Weights of a small transformer language model: 15 layers.
MLP neurons of a small language model. Each row is named by its layer, matrix (down: output weights) and neuron, and shows model dimensions 0-191. Each number is 500 + 25 x the weight over its row's rms, rounded and kept within 0 to 999. Numbers have three digits each. A neuron's up and down rows have the sign that makes its largest values positive.
After each neuron's rows, "fires before" lists the tokens most often just after its 100 highest values on Wikipedia text that the model never trained on. A number after a token or word is its count.

L12.down732:525481522481479551551539537487471516423459440567515490510516520484472543536543479491506477496497514482548502509518516450516472543487489487503518486521520475537467493484528446514502509461513475526513484488476517458502498497531479513546526492465485485511527489487487486488491525489527527464511463497502490468509497481507511491470517444491509518514478515485476539531470451482496473491521479503512510505490491470508477465467508504481486508488545522516487530531491485451503489508457519494461541465499480487466491522468495477467541488507500505468521494473498527479515491491521481511
fires before: "6" 37, "5" 27, "7" 10, "4" 7, "8" 4

L11.down678:492483499471531474476456504486532496510524505517545504515475489508495478503501473491505467473542493491501536500473464491497516488460488469495453472546488539481501551479479525511488531490497565499522514576531472537491510510507485473538473479500487522491511506523557497529515544532569496532492479492508536481530519485482505505480476496488485493473563510457491487485507496538514506481520500476490469488486520469485473561498492508482533502504473480467503497504485475529490474493544524522485531490491488495512520536498501503520536494512455467476456443485505514483462519447487512478
fires before: "5" 34, "2" 9, "3" 6, "4" 6, "1" 5, "8" 4

L12.down233:481493542526495494487501525542494482510520527474515516539524506492471510485464563507521497526531501494554472461494537506485504495458448494522546517523500489517495456489502464470508512484472542543466517448511494484463502497501519464539515490508496495528513502522509508526492491521493471524512479483517489502532508511488483499485493499518514499499458478523524481466508455551538481486506494490511496520504503516477478578511433505501508521494456462502524398467485504518487508483496548485534492516513513519515476523480498516472519486510488481525541513471491520489447513498462520492
fires before: "," 82

L12.down759:486497502521469500515484511469538500524467473508531449492536516465513553517528503506492463546507495520540557522517467491524508477502486465526486476562451504476474474494538499514507533503543495523529436524487465496499507525512548454503475460458504513476499535514540473478485499517502468489506520484504506498507494535501540471484521483546489483510532502489558527507514528526508487540514485462503521489526487485508480485465517475505490497484506491553514475510508487513523470513518505523488472474502523524486467503492539490513505457519569509518481521508548480513496489520534497549
fires before: " " 29, " by" 10, " of" 7, "N" 4, " in" 4

L2.down487:497512486543483494499448473526457505504458483492497495521459486508494496459499509517435528500505492562522479485471535520480489497505469458528538562518490507493493520506478454532522481502481506522515496466491513500482545516503502536481498510483492513482507480505466533564511527516488528507491515516499499499537499500477498528478467496512482492516504489492502497526515479500492528484549484478513494524495521482468563547502464456474500515543461504492487438499532533487551523500464478474514567515493495473481516480502474509472505522477526535494508553532465542506453511496488505516
fires before: "\n" 24, " The" 11, " he" 7, " He" 5, " It" 4, " In" 4

L2.down452:490482474487458480513471506496482469520519490475481515476464536453545501502491454463476527494473500533529490496471480542530492470503516477528507462545490495548550477507520450506469515493478532470482530507497490526465487475484516491535505491521454477469521457493525492499518523548451530515484539482471497505462509477460476528492476484500479513477483521545493508507478543513510497509579491483488521505532540498534483554476515472536472460509525507477497466505495504516497514524475473469521476532501508448482500527490487489477495488498526563493492506482492495483475508497519478510
fires before: "==" 32, " to" 13, " is" 8, " are" 6, " were" 4

L11.down280:514520524487485508480455469505460514506485523453492463483536482498535500540499455525492487516478469514478479492509519514513486562487521500486487516509472517492488491502510487508461483525456505480482488492516506482487482531518479486502517514526499493485529508461528539487503490533520524531567543464504523535484472473503498500539521524476514491517494482459544516499482518503500504470434469534480527495527507495495510547488461515477435547573500486497488461478530524548486495504495509498509536508496498502515487492485459484523491477471529500488549517504459483522540473477480433480
fires before: "|" 32, "-" 8, "\n" 7, "ation" 6, "===" 5

L12.down273:475484480515491463481465475489540487525488510527511543490483505507489521516532514507531489547540517472454508498476509505486496537508535537534488512506514523515539512481507534453532516538463530495530498506489513480487491536501471495476498469503489490535508528453497473489493486467507478502456499513491478508528503507518484487535497530514511518551513525515523474483546510521500519532465539478517496493486516460509486510526474481513482572495519509471480558533527512504501491487516532520461472443448538514494411489513471544476486509531475496488488535473508503464471485497489484529
fires before: "s" 32, "0" 27, "8" 4

L2.down99:510481498482480482499455488479520489515478514530504515490488487512480472517541496460505558512478522514501484512534470485501512528486491518523485516530484504518523567494509482536476465505487509502502492482488573506450521502454480541512478463499482509507494493535503492467468455527513528512487522510514487524514468485543524482512539536471525462545511520520480495499435525518493513531509537526493442483506494520483464424510507487483517491526499539514537551531510529472529518469548505489523481434472479502478491479521473519463500499497493481490522529479502513465492509529495517505
fires before: "\n" 49, " a" 10, " the" 8

L3.down269:517454540555480487528539470471470481496495526486506474488541474473523512498514479547511479530508475539490492521468489527478494523499491488486464493496462527480527488503496505485483501497501514463507462507509527514478482493525466517512542527563528498498505509482485503496544509540515455494518470526508534458492497497500512480494501477482547527508517524475503530496512471474515499465511499534500499515486521504532499497487491474492490478519519513482549418507478459443518501527536544541482541513532542503527473510504557538522516527524473498521514522502533550504542496488476542491
fires before: " " 62

L11.down380:533536449515514513541554505526499467469520520533538509505515495436491480487531483541550521537427485516524477502505448551533489465528490494526498526457530518515489510538520473492530521500497455525488531461483488486494522525479499522487547507479504540519529494484534486533511498509521480515525469447471544505483482545507513526454484495457495521490489501537501538525467483459509501480504508468458506507495481507485493544507536500527504481478511470483486527490462467485478468504520489505499516465519515507514506487498470493473505507516507494525538510495497528477520487479504525527
fires before: "\n" 21, " a" 8, "==" 7, "The" 6, " s" 5, "/" 4

L12.down387:483543494495484470492448453479494514492454501453510434510491485518505507550503468520537473482487498490497486507497503524473476516482507496487463528494482467538551548508517450523496532478488463478496472516482500491519523490460465528436507476560494461495498506504515542482555438489509500506486473502533512503537514464506502482497518503495490518491548486503520513487464494500484503475518435502510461467481519530541535487485501498504476519501479509460528534494488465505480506532502463493521479493473505479485474541489512519507540535483491491527516490521502554496473484457509496477
fires before: "0" 68, "ored" 4

L2.down324:501479482409483490480506484500516508473504529499521486485508528519480487466514498494522506488460505524528504544532455519504484457462502506489518489494562529511490502498490531470512488518531511509487534490454520502460499519479496450470507521477511526510527493482504472505509524470529446536475519529493501468526485536454483474491497516519485478498448531449509541492502516492508488488496514551490530460471477516529539520479450505467530492488465526513505482504497473503450478448502502522462507502521470528477527510510517511514526508506515453492482554485530471541462529498492520483
fires before: "==" 24, "The" 16, "===" 9, "On" 6, "In" 4

L11.down727:503483441533484495478506548495486493512494490499489510509506534546478465491499469465521520534510502535472462522476479481524525532522510478477500451486516526469510487439507488501529543521518509471469515486508486506518518536471502479508509462555471518502515518507486502521465507544501490458471532544497523546486514494561493530476488484477458515490530495477485475546533500522524496482512503524502515553462522480500502466494486464508457498486483492496487484512547470456487529526488546522501503460513530529498480449530482484514483484521524489539522457486535536514528540504495516485
fires before: " |" 56, " pm" 6, "–" 5, "1" 4

L11.down647:527506536486512540473491529507528450523524449476515471483487515434484466504509465496516491473507479493469516523512494493487528526490545488495516450457472459529476547513513490481495450500500479516517513506492511513514525495498483490485468552527453510500515500489530484511518513493563493521486485471469495462533481541431507480474447518520501502485491486498477487523498494496503494552500520490505521451492495503495526514421512521494506509490480486562488495484474507521516500487489531508496481506470536476466508546499494522502513462540496467502504565520488513512455504509507495463
fires before: "|" 91

L11.down42:525525505527497538519532477471491533520532488482520492536505482536486471494528487530495482533484474493473440461508498455480452487437473540523493497530492503501543503467459521537502510497455502474521507529507483495482486530486541469513526522486480439495512537493501474540475485496481476455511510522496531490462503517520517501496503499504521518517448490492498490503523486501469534491505495535533488500510487511564496539521536537554521491477503510557516477505449506531496485479500514483496532514478482486516476481464491535498469480526513554532517518520549520500455500493499536501
fires before: " |" 29, " by" 8, " " 8, " −" 6, "==" 5, "i" 4

L12.down334:501484473497487505459471491440475466512548452503463474483544486539483527488471498539534535530512487491512529514461470478513479526526535506512518484474464473489495545507503473479535521541499504468500481489516490475469518529493497501448513477524473495454488458514511529487502463509502546515473476512548458452528506483557532490460464493500497497487529500481508494467500493466488482520525490479468497467497487461498528500505476518503509516527545523513513548513506462508498494491481493474480446479498507502486517445506510459499490499517516513482488583493534479509498508502479496513
fires before: "0" 100

L2.down198:486493487473538451506514504540515530503512548460495546458483476491498484519492505512509533532479502473525475459508488499476503483510505516481509517500509513522498491505542528476491459515531514485545516482540464464467526493471507488460518534486516534512478493472525519516487491513537497517514496465489509474516472468520505513504494485529510468440531513516502499495484465467498471514501476516485485495563484508562552564535511500415511524506471467491504452473504493435480480524518465492502460489501499503490502514485490520538502512542486521515525519462516543498490521487533485506
fires before: " the" 29, " a" 13, " with" 10

L11.down399:538542521480498544499453512498505478531523511507523499483519515530478493497519463477489540510505506528486539508491491508486508485492498507549471481534540545484554504482492534555495545457532549507451466471485538496503476539501492488510463479507511526523464485464533470550560460504515483498478498475510527512497520495517483509522498555479524519504512524524507525508475506497514500466481452505534503491499556477496492569494491494470496439481524459468486522515522499530518525463492513467502532486530496505525537528502501485527525524489485480515503488494500480490522532530495523487
fires before: "–" 17, "ate" 13, ":" 12, "3" 8, "4" 6

L10.down44:530493486528491530509465496496545486524504481510513481527449489502502496469489519465510512539498486542526517524510498456517501515468501520541512483522497514508528462526512465534514488496544519519500545536483502542485522467514473484497460512554545508536476499471496532471553474479488491496532493505467508528525508519486510518488446525516514524464478498516467447433506508485506506507521493464519473529468483530486502445489510504522514497500486429519498449453531493466491504502474490514487509539497523487509504472544493526504478488504515515525540479520487472516471545493458516469
fires before: "-" 70, " " 9, "\n" 9

L12.down744:537504553517480508520516459494503465524500448497495484507500541526523487502495537516498478509497476516484503498517515524512498517479489494458505521510460497505531501528474508477491459524478510496502434510532501491511498499493468484515498485541489559462450495490467520500501425494472509483511455496470509499533483531513523424536528501506508515484543540484484539495490447502533538478485492476479523492501522521475495503521524525502458536554521511492486510501461505511486488501486485511519550502509509496453519528510460502527499505479486551535516434507476474506487492482513527553
fires before: " " 46, "," 20, " Angeles" 5

L3.down555:532491522482460467492568477494467449499485486517478498490556472507505503518479492516455493514453499513501519486495504504511483527518555485479523511511489457526539500482485478444497485494516485491504504457490472533478515499507473494503471534515534472509510495475487487498515506496471490498477525530461476487532461512518493493505469502462523462528520499523493462500507561513472477490509514487497524535464493486528476408492496521536542493520503540509545561513445517488535525551530489494500541447485498480483531518503513526466520500500487486513500486484490526473496504504491505538
fires before: "\n" 22, "M" 8, "The" 7, "P" 6, "is" 5, "N" 4

L6.down185:523491493534474490531474474482502471506492472470509508469503494470516486523502524475470496532467474516495512505456503507501489496480473485497488443504509516497492433536481480458508502452545482489541516460514451473507495470488471506476525497466527501509488493485507507519499456500495462481484505469458473493505494477461494462513468444525506540435494537497507477492480477494530499536530499527483485465487495516506550525493473513516506546541476492509543476560516506525479498464483487490489513513473509491522541525525530550513511556488469471541489534558514491504471497494487509508
fires before: " " 44, "," 42, " |" 9

L12.down426:506518545498481519538587448497523508468509483525473577520491474527498492530487493497538501471474497471553507472543513529512524495476471495509498490496514475514480481469504520479532525485514506499547472507493474513498488509514535531506544507499501519483484476480492499485490547460526510472533511493504503519476510481467517526529489490524516517517519486546496501494485498502482464513494491514525549497510497483495481566483506490492500506475502490477456447433481478520476506452506529466463494528499491479505527536485533485522531498485549519530456530523487530481530543515502512532
fires before: "==" 37, "\n" 19, " ==" 13, " and" 5, " a" 5

L11.down421:508472523494506583528500544507545512516460482499525516483487499549490452520512480510479508524510490506473497477477473474486498517446501509541546514477555499478485500516490514482513556480518492523512473464507501491501524551517492486533479494506493527504477525528554451445512500513508494519494447495469474481463504517534486533482489499499479527506519499513482520522508491506476521461508477487481494534507499521516530443500506526501502455485546553539525493467491474507545512526508527529478517499527551496503499519496511501502533501471498514506518458514432516503528490461484490468
fires before: "6" 37, "7" 31, "4" 10, "5" 6

L7.down416:500524476488501548515491477487487494486501494491485521501497505500477503501522504527545518513553479491505462498482510516498493475457524490498533536490545465485462487473501519493515509469516490472527453482490490492517513544489484554462494453509495532492487530513512449502516560508493543495516493528495546521497497493532536547510557484521528485438506549535509497487494513529540500465487521469498461488486492522526543565527538541534542485503503505463503452474540480523467514470488495505490499525524508506493493535492526525497476459512510493502474521489475502507522521493440507464
fires before: " |" 46, "0" 8, " of" 6, "==" 6, ";" 4

L12.down651:552529542508506447472505501520484539500464514512509500497496454529529504508489500527471525518492476496561436459531490455516530517519506557540482516536497536512512523516491515490565488523455494502504498520506473527502510508476487515501526515496501485496534482479530529519534501535471479518528527507496501503486468535540460517477519510532492480526513515483502487546524553499510532518529500462495478480472524455480478533471533512502500467495520512517502520509470517550487497478507542512504538513465517524499536504491447514482523493482454484504502514527469523532483508540487535514
fires before: "|" 22, "\n" 18, " Party" 14, " " 12, "-" 8

L2.down457:482471480498504482513520513526470553487508504436496509489437510509473485517477529503510529558527540535487490492450490465506474520479489513514517485506458482550496484495493507490517473461466546534492478497462473519497478488529484495554475529522492522489489551522518507521502511506466517470502468507495479514449531493542511499496526496503501523525477513464515502483524510513476491520517498496466503527499525515476478527494503490515493493468506486549518442528487494550516461512466485496488537535501554486483503513481493518527546491549473515519514532556469509464481514558493510479
fires before: " " 48, "\n" 17

L12.down361:464444499455505475494540509497491457484468497486529512479551510512504542541524500523487470466545499484500522514475462474486513493493455522479507494458510481495518495472488493516504475507470484510512489490505487516510494478464496514512525481470485525489468504500484539480512506478516495550464507495539503493529521504513517460520496483458453513492478472508484510491491481465447471490477512542467527526513459505510526595505525482457485492472482529495488489504462490487504471484509496487483525502546517533523501517479528473472522537462444520524474535491448495474491487456526520538
fires before: " the" 14, " a" 13, " well" 13, " it" 7, " of" 7, " they" 6

L11.down595:534533492460510498503464552497540523487496523536510442493556488470494526503519487505505457488543515494541542512502487444506501478484511503496486477490495499461450513490523450485499488535501484502517516514507463509493545493537468505521500524538515471512511452491504491509519512535483501482519475463455491473488506500503501483483517432455509479528470520467483528517543503491480525477507435472518498471485495513525463553484479493433495513525531494501517499495505487528496511496548498526496493473532522542523525504522519506485514531464527481512508511460473489521480471482524467476
fires before: ":" 62, "–" 15, "2" 13

L4.down532:501444492490529478498456503463493468510482496520509462491471505560525455470473434476547465501476494487521506507501517510500469500486521532457503511511488509499507439532500477507447493484512557488500505504506524516511511479519491505514496516501489517540494527524487468494503460483510516519472456509517516478545488506491446494553492513507456476518520484509446494496532521536489476465542482560513507500537504495529502559524499475470470473503552516498496484492458462496511498469552499518458511517477519494481494459469512523507510497521466516516511485541497526524499485495520525505
fires before: "i" 40, "a" 30, "e" 4, "ä" 4

L12.down22:546491513501529439475515463481489538515482540481491491504516476541442489487505510490479520525490497491514471481531510522523509516529522472461532503497487507520533525503488448466467472524533523500570472528453550484482488489470496530538499504505503526522500478515482507493472519531473514505513487525488500489525506504494509486542479503461488496479501514471487538466477503523469489490474457493505507548497483464525510548526503491485516474533503528460522513570458524500547495473484473494493533455468474501530461493498488454491521517461508545522515501495503504498532521523517461524
fires before: " (" 56, "%" 11, " " 4, "." 4

L12.down476:524507487558522502516486532493508468495485494508531499512467508457464494471482479537497483520470502507509503505534512455528490483531508546522455504513510511466473505510526542484486492487511477495514511476526484511464511520502468501514449532525538556524537528496481495485484464513538471502503457509457529488481522553495543474591481495489464504511503541503479511546580504510483492536500509482482482466486479532490474489487498488491508499517533518522525521502529488492498467495523529537494479479490518488465540547471522498488547491471517502503490499506466533523499530490515492546
fires before: " |" 30, "." 26, "," 8, "2" 7, "6" 5

L12.down733:464497499540459518492535520500482512507512509522488497481486498491487490467509517495534506444495562501464504433522480515478549495480529521502486524508517519501511522468462513493474502492536506496527535527491481536506475499499549479494497442511507503491510499497479479519488505492518486490479493483485529472513544511508517562469506536501513469464505529473519497487486490518494495502484491507495478490522463554510539442478481475508500461497456453494515494501522470498511454542505525532497447506504503494489451527528568477454454506453502523518459477478490495489484533492476495553
fires before: " |" 23, ":" 16, " by" 12, "\n" 6

L2.down482:525510500506508490502469521470529511526496505519504487518528486526515488480506500567501490507535479528520513520506541442509493504475513468533511527470454472520531556525493525499490530483526555541479516486508518528501469497492488504501478554504531497507493486496516501547483460485473482515502535503483537486521460467463580486537502484520502498452526557479490522464528492533494529507505544511462517469461524510495514493465514523538533512495554486524481545496471514504482491479495460486503506524505525526492508514505473522533463508526486445520531527494483479503482544512505505508
fires before: " " 87

L7.down129:517555447525496471544482478532481484500491502502494463490478530483475516503506526511503490540481515520539491493518508525537490470508521478514502520496527472529526469496516509521536510495516500514481493479497501501481495510525500511497527520524544512495514544531498501519523469517522486515478471513509504482463527500526498527492504476471525531504462516514533511508524519463520554513517535453477480529455499498502533545506550492502496454486529470533466488509472496485533485508478487495446480535453486490520482505501527526526492474507537485499530585571426487480478510517494456497
fires before: " |" 41, "," 16, ";" 10, " " 4

L3.down493:470512490525474524505503512493461512523501478462499489479455479524470530482488477537486499511498517528498477497481505519503504520542488511515526550514508498523505516515511487476505484495484509516514486516477509518493472517484528537477529507504515489526509508516514505500510516502514486470500458461504512507518496464525494500471487491527465492471495511526481483480486495518512493517548476461494533509475520513475546541518491522508486493508495474466469340524524508489516475484470516491512592494518464436494523517482496507510520525477482506547515551523477534490498508515506527494
fires before: "\n" 30, " He" 10, " She" 8, " The" 7, " In" 5

L10.down702:507533491522469461457501528492505465466494485477464468462520494495515499496477479522497517518499465516493529495466486458496522474504493481530504491489496491530504477529501526457515501507540494511486483494454494499512513428470492491491528499482469499519557505530487514488479481483507501495473504485522487522513462511488501553518457514513513476497545471483474493504509491487516490482494515482444539550496504447497489487497521539485509527511523465546526513549500501511508558446460525459498473480515468491498520515508502450469510521478476502554541538538490530505518525486434460482
fires before: "|" 28, ":" 16, "|---|---|---|---|---|---|" 14, "|---|---|---|---|---|" 7, " |" 7, "|---|---|---|---|" 5

L3.down90:527517491410520479519589518486523497480503499498493502474459492446526522497478509459535486491502487483513490493521515517508467502516491536456510468510502517499518502524486488503485523489515521504511516469503509520491449481522531473516508481539478469535508542516486496485514523494466525496531492516497506516538497523497512442460486492534517499485517524476495510492481471475500521503504524513478519492505508503483566596478489495529501456482520490475492432524488490515499497520478523502507456484510494493501487518492489520491481509519494512473504600520487494517503548511489517468
fires before: "==" 26, "In" 14, "The" 10

L11.down495:522476493483529490507538502509504504442504520500518536553507488464462530536472479501527504518511522514521500499523490513463480480511484494568498491519520521504520508503493513552485506519521511484513514480529500506497523454546487491504475509508482477486538534502481518540499461470535469488519503506507458506476492516476514478494516517504533499522497555493502511488552490526444559496515511512478502509474453543491493548529504492533475509495513518573478412499507521477508515498484497495524473519445502475526474505534489488511495525473500456534535464498492470500540461500531491510
fires before: ":" 39, " by" 24, " to" 11, " |" 4

L12.down42:533446485505534538522508537492480484465488518479465532504506480499491459477448481520533511508496459475480502526517458532521509480531477476538478519525469498520505492488533476492482521502509499485489475517510462472517542507512501555531474519520464509523530498512461457477549551495481505497467521466512521460501495479546498469551476522477499544503502519529510500459462513515531503526527490488506522512506487552529490498546481496477512472511521527490507502493508542537531504512505465506467513510508472481469498552468520480505498515540505526559523524519467500494471550478520498499
fires before: "9" 30, "0" 13, "4" 5, "7" 5, "." 4, "2" 4

L12.down341:423497492488475487470451528510508486518521474482464509481516521523504513447456473514469471509516461506501497516542492513478500482509529475488555518536508462500518481500485479558446491539497520477495498549551482460457506499474506482489463522508476507461476497468494538478512485508505544517462515499476533488530496489495509482542464477549476519482516534509562478486527465519493475506522468462500471489494480496482523529479505510486480534500548529509513463484506503492486526476511505471483519508511496512500516472437528491480526520507490521516502554493495480506459509500532517508
fires before: "0" 100

L2.down188:534523494490493500533460522490484485494462487517490472520514528496473490467454495506487512493462508476509502493519546438507513546465482514524543434507517534493487493498508512491471487493507521520490450515481532488516527505530452513454468478521546497520501544464475453494455517483492513451549493465475493487527458498489514468456510527497461538518505478499483560534497491521485493486502502487509511503485469525543577486479504502502509488478531495510487482487511472479497482491538503483485462489506486515493499480446535505478512467512519460484524468502493508548456478510492515511
fires before: " |" 38, "–" 11, "." 7, "ise" 4

L2.down670:526512494504491490491432520481496504516523501501519479517463514529504531483475477508473512454517485491480509477508506470491521500510469492516525492518522536510516499503488495501512459506508529486494500511524506512511495524487534489535496490507480504525493449481541505493515499511461515504511514469576550509518511507516552525472521490516476509460476512492499501475509482493509471501496517506507477525497463481471486520522461470494511493518477499498501358477490522499530483530454536499543534497521468499517506430511536495453564505454491490502492503497474470517499521526516499461
fires before: "\n" 51, " " 12, " Conn" 5

L10.down168:502487484533514515496524524478525493534532500520481475468435464489509469495455489499508489487495481495507547470474489506494503472504519527456517510510483533516506541518496532505478534494559492530501551475487499462534514517512519498501519503453528478508496536478506516490497459537519471480524490479504523543470472497495462557491561511523491514501489511520528499514469515510491493465489449498477505503450514546504524486508539488497495499526493499504500560501471525485437479529516466507488474536478532532494520530524495492539488465512492487511534458483505464471553464479515458515
fires before: ":" 20, " as" 17, " by" 14, " be" 6, "1" 6, " for" 4

L7.down652:506495487474517488504411513422476475522512509495532501489501470496448501530525474524478461531517502489462513505487503482483513479530495501482495521468526469509538493465493484493503493490531474479462513509507494508497455490535508482459536517499478508506495500488525517473517462494511538486491483494483536504489555520496478555537499522527524516505495469518505487544502516549473482474532470514500498525528518486497543525439488458489502530468576505532515501468488474499505497493500518520442477498491527519535502469522520495504517507494516510521502469453503524490486475493486546559
fires before: "a" 59, "o" 7, "as" 7, "an" 4, "h" 4, "i" 4

L12.down272:550549499505512541519511546476477510476499515504519540488493517489504527453491480476537556520542515561522474506515491487460501545529533511531532469492496516497508523484524480501522520509506478528492495536513494514485513494497489534499426475479479482490502454469519495466497476511528492517474485539490511489527533515479456473478447466479524553480498506448478502505490479488513490523513446504531479449488477509505499498438531491519529489441533518540480476536495483464490534510508497498513535476501477452533491505502487485541512491511516497507520488534495493468488490506504506483
fires before: "7" 43, "8" 32, "9" 6

L11.down200:497518484470524503539478472515543487500505481520472452477562520439507499531460487475486486507523493442488500536517495461503502471492464522458498448531527515529468504506517490504509513485484494519499492476463525476500486463499513510507474564510523546502501512483468481471475494430481481505553484480501514524518473499511501472465516500516491472505477497501468525523516487517498493484480476503522506525529480474465479492487508479505474502524488480547489468517468547510506521462527514464481514505524488492489496474496483455486486519488491452471526445548530469482453456527518500538
fires before: " |" 31, "." 26

L10.down545:478497457500493512537490458490478485509501512485485552485506490507516508503472498496495483501493491512435442524497539491508481505552496459542475558512457478500510436497490527498519460504476454488512467517530467541468540508473572527531537490478521487459506520513475472448515495513477510524522478519502462480506520524516518567512500494495493488553496522517486515493510525499494494469509503502535533536482523509494528476522518522502499473513502533515505492471458490476504457491479534452515467493504503491492500477485476501506490465473510528467531490496510501455499540492493549518
fires before: ":" 22, "–" 17, " by" 14, ")" 8, ")." 5, " |" 5

L6.down198:506471499457509505536525531518532507498478486474510464501506504476473501510484480515462495486474518521506520451440510500501482532479511525515517486509518518513537492530472472498473477500520475462501507465475485517504460568510499496502513467493500525517502475528542468485493495542529512530475485514428484513500494518521502506469465516503508472459522466509479490489509479522499518530491462524459501500532484538487450462455476480487520497530558500503468518535496494461502469520498564487469492498486477470504447553477489504507447508545524536539500528485471535471504509518507515494
fires before: "6" 33, "7" 26, "8" 11

L2.down180:524525480534486520487479493496467489512446503497482494509459487497479531462503483516460489487494490501503475496496491486512485493529493525519533512531498519519490532491499448521495513465486520511542498512480488515478490523505493521501500512522504512482504513520501506524519504539526464498474498514463508490533471457502483494494468488470492486484512479484466504528492501486491519484580506452508505485507527505477513537471463472500486480530497507491484388542528505477514496460477483460537577495491505450481526488487481488487507552476511519503523593529473519478451509511529504517
fires before: "\n" 37, " He" 11, " The" 11, " In" 4

L7.down409:497487492519493466484441476474532489534509501503492550535512517511503462505494495473450457536511497491486443543477477493464507511530491518505423504506500520466508504518501523477515517493517547502484485490497512504515480497519478495501518553481489457524515487497515483522541481511496499491489513480516494512507515491469469474567501489510518515510506535484503504520528502451485532503503525479551498490500522457499499628499468496486492490530504508491481474494510520508487522512438463494490508481558490515486517459457522499499486495485546507532491498485531525458493498490494497471
fires before: "." 37, " " 14, ":" 9, "er" 5

L11.down680:532509533543538522493512537498476484451492522524462481460461483546513513495488530525504555507531460486477513494523519536478476532505498476502482482526472523533492559494488519489509509493490511495500493458531481535504498529476486528544490472507541498513505471458474517499500503441486475541509465595509518519464478535540504487505502492454502475519521505512502480531529490498491505517498485487469468453550535497489506505514510504526497474520520484506535527459510528533468505479491492518528526527517535511520517531525507518486467487525497456526506524513517495507544508490477505539
fires before: " " 60

L10.down724:483494502528457534515571480465468500463475524502506507508493485475495527478487550537505492510487522550501529494508468538498494476494540481511519418557519537501506500535478543508530524477503476545453479502474539489472536487502476467495477522501494501488532538538487494519522496505494515560532458527484439461515473535518485460493492493477502460519508515480494528498477504518514495500518509517467512497516459497491505431517523538501496499475502515498519511491515488482503482508539480550525490513532508484489493495480495479463508472510463512489496491500507510492537519498471540545
fires before: "\n" 22, " by" 13, ":" 10, "|" 8, ")" 6, " of" 4

L7.down722:465494506437459497516532490525495544453461456498463520523495468524507516481459533486490509504463497494497480455509483536495507466486499470492490517501460535494470497490474506495483560485506479488509531474468505542496512462521504470480487515517525518490537498519504529503524496530481524558494470477477521457484478507457498528520570554520507505529480510578463532502504505509492513461514487512503477503498502496533477486518513522480498555491536492501490510482538485483558508489490480481484525494499528494463485530479520495482553507466519508513486454492521518497490489495451491487
fires before: "s" 94

L11.down509:513501491523484482519491519471491499491457499480492541480491517505500503504499558520516537554523496511503511486484489467480514524506508484549492534548539468496438512534504495502458505485504502512465471493493490484514488514497437524481507525481480517518513498512479491538459533495441468492513460523474515491501487523492469501496491551504529515507470453506502496473512506529492526500516550477559504515510454435511465555503518492491492510468500508512532484468534530535497498500490516541503539524459511510477483498495525519489480543510523485540476415530492492502495495464495524472
fires before: " " 89

L10.down81:462515499439507462482517504493530449515497513541550499484499527538488473520492511489494500501516479473529508515471485470488519501541512505464469529497462495499534485467524491486493496533484517515499517473517466509521543471531476461521524528508492526521462504483499510540507493502482500498523514463442536512459500478488486521469540482492503498504469533497510467507459493503492515541474479496530482492473516518527451546462533482475478467550490477475461502516496492507520449483485528557489480546490497485508499512540512499525483523516483566544514484545527532526475515482487470512
fires before: " |" 21, "," 14, ":" 9, " of" 8, "." 5, "\n" 4

L10.down747:485479527448509538479545509478457526494524532475488516518527508492555471494464518501507509486432497541483486523512454502499530493516527479538494487526533508485507496519502470487517501478496487470487528469531472465476525514526480515494435523537502491478507528500489509530486517465505508480525479483511501523496530485494528497497459511471474516503496511461575538521473511535524494480507491478489535521543505464495520388503492476475490486491499506461505514522527517508536460511538503467477520526463525482500495504461494494506496513502511491489501524527531460504550506510492495490
fires before: "\n" 51, "-" 16, "|" 5

L2.down288:500503547547519499503554532512507534476497490547460512519489475518555490514499452526475494496516505533507486463506500540485527513471549487528510514536505528504506504477521474529498474517529556492493495512524512491495525517504512514541494477512517490526502484532516532448490495525512449529479534509477503536512501484492510483496477542487469468485499526532536474514460529523494486519508471478532488501504511514511478540547512467536502444491481514500490504515459560518519517496505521512461506507484483424523451478505509500456458506522516509476491525490538467511474482477497551510
fires before: "9" 17, "4" 12, "7" 12, "8" 9, "5" 9, "1" 8